{"hidden_size": 256, "num_attention_heads": 4, "intermediate_size": 1024, "norm_eps": 1e-06, "attn_scale": 0.156, "init_std_down": 0.0, "weight_decay": 0.016, "warmup_steps": 52, "decay_fraction": 0.577}
MLP neurons of a small language model. Each row is named by its layer, matrix (up: input weights) and neuron, and shows model dimensions 48-175. Each number is 128 + 24 x the weight over its row's rms, rounded and kept within 0 to 255.
After each neuron's rows, "fires in" lists the words (lower case) most often at its 100 highest values on Wikipedia text that the model never trained on.

L4.up758 [146 126 138 126  81  77  95 154 112 155 133 137 106 115 155 134 109 108 117 137 135 128 127 130 165 142 103 135 126 110 121 125 107 164 159 134 148 110 148 151  87 134 113 137 119 128 149 151 131  87 110  88 124 125 170  98 159 102  45 120 126 121 140 119 149 116 167  96 110  98  89 153 154 162 119 102  96 135 107 113 141 131 114 138 133 126 104 119 117 140 124 151 114 198 154 145  68 145  97 125 124 119 132 140 121 125  99 121 146 130 152 139 178 134  94  95 101 119 168 111 118 123 151 102 170 170 172 130]
fires in: "children", "men", "women", "ground", "electron"

L4.up729 [130 111 136 117 120 114 108 153 130 145 108 130 127 144 143 135 123  98  75  94  93 108 166 158 126 120 105 116  62 120 109  90 134 120 174 134 175 167 104 111  97 133 146 133 131 111  97 137 162  96 160 101 113 137 164 150 102 169 126 136 124 113 114  76 116 123 112 134 107 141 122 105 155 128 151 105 121 163 107  67 159 134 150 136  87 102 157 132 140 103 112 140 148 127 159 138 141 142  93 135 166 149 134 113 127 156 119 127 103 101 119 122 128  91 125 106 131 127 146 133 100 155 135 170 135 115 154 139]
fires in: "division", "party", "sports", "committee"

L5.up408 [140 160 145 133 128 103 139 123  93 128 119 106 107 101 121 105 123  92 100 104 152 129 115 124  39 122  64 160 142 109  83 141 132 117 109 142 149 122 111 123  86  94 132 156 140 123 156 172 112  90 146 155  57 167 129 137 102 152 134 109 122 116  89 120 174 120 167 111 161 114 139  96 125 120 149 139 156 101 143 127 147 110  90 127 128 104 138 139 141 108 143 124 128 105 128 131 128 127 112 167 168 129 136 117 146 122 137 122 182 127 186 110 127 174 144 154 134 104 143 116 138 179  77 117 123 108 123 131]
fires in: "there", "theatre", "economic", "women", "months"

L7.up538 [163 119 159 147 139 100 146 119 180 131 115  98 121 160 110  98 128 102 136 129 146 126 147  71 147 116  88 141 136 121 124 147 121 129 112 107 141 155 127 133 116 129 125  84 120 163 119 113 102 123 115 105 143 109 152 107 107 156  83 110 145 125 162 123 161 100  88 111 126 177 184 127 160 117 140 156 137 136 115 126 126 119 164 161  96 146 114 158 116 113 161 110 158 138 101 125 134  95 121 146  93 116 108 122 117 119 123 104  91 102 151 113 145  82  94 106 146 122 108 149 140 125 176  89 130  99 135 148]
fires in: "as", "since", "business", "van", "businessman"

L2.up33 [134 144 117 156 142  95 125  84 136 123 100 125 170 164 104 129 133 136 129 125 150 169 132 156  97 129 124 147 118 137 143 182 151 105  79 111 126 162 116 145 129 128 131  89 127 145 180 135  95 117 142 127 116 119 183 132 138 134 112 157 104 158  96 128 130 144 136  60 136 111 125 149 155 120 118 161 162 123 114 124 110 103 137 124 123 137 162 113 104 165 207 157 124 144 133 126 133 113 123 134 125  78 137 133 148 139 137 115 122 162 114 131 203 101  95 110  34 122 111 137 121 134 144  95 125 148 176 145]
fires in: "new", "english", "features", "featured"

L2.up1008 [168 132  86  83 152 123 157 105 119 136 118 132 162 127 129  91 160  78  90 118 131 143 139  80 110 126 141 110 142 117 161 135 103 144 136 101 147 140 133 125 114 150 168 130 189 123 130 134 117 144 121 106 139  90 115 134 149 130 116  65 131 102 113 155  93 141 130 121 149 100 164 172 120  69 127 121 125 106 140 155 144 140 165 147  80 130 121 144 129 104 173 126 104 131 137 119 137 177 130 174 132 181 129 148  87 170 141 100 141 134  86 137 105 155 128 122 178 132 167 148 115 153 147 101 118 107 109 114]
fires in: "their", "both", "students", "graphs", "graph"

L2.up576 [150 111 149 132 124 170 120 107 146 147  99 148 107 145 145 140 131 201 135 149 121 201 121  67  87 143 135  81 105 123 134 120 118  88 192 127  96 120 120 134 111 142 148 170 169 127 128 153 151  86 110  90 145 112 123 135 147 152  98  71 146 110 156 122  93 161 135 163 130  83  75 118 117  89 110  79 155 116 124 171 147 126 136 124 117  70 111 160 155 109 146 157 123 165 143 140 126 116  88 139 162 118  98 161 131 124 125 113 125 121 128 100 145 137 115 117  98 161 160 150  94 130 165 171 153 145 131  96]
fires in: "have", "part", "form", "party", "format"

L2.up66 [143 173 122 102 154 117  86 109 138 100 114 139 123 158 108 117 174 133 158 133 144 151  98 118  97  84 126 133 101 197 164 111 134 117 124 134  98  98 133  72 103 155 142  82 155 114 148 124 109 115 144 118 149 131  99 156 177 102 137 144  97 127 107 185  99  75 147 103 126 104  89 141 149 147  95 154 152 139 130 125 171 122 161 139 160 131 138 137 138 123 101  96 133 115 148 179 140 139 144 138 136 120 130 124 110 165 116 186 124 111 145 132 109 127 150 158 142  49 125 122 145 108 119 141 125  97 133 141]
fires in: "one", "being", "several", "years", "works", "results"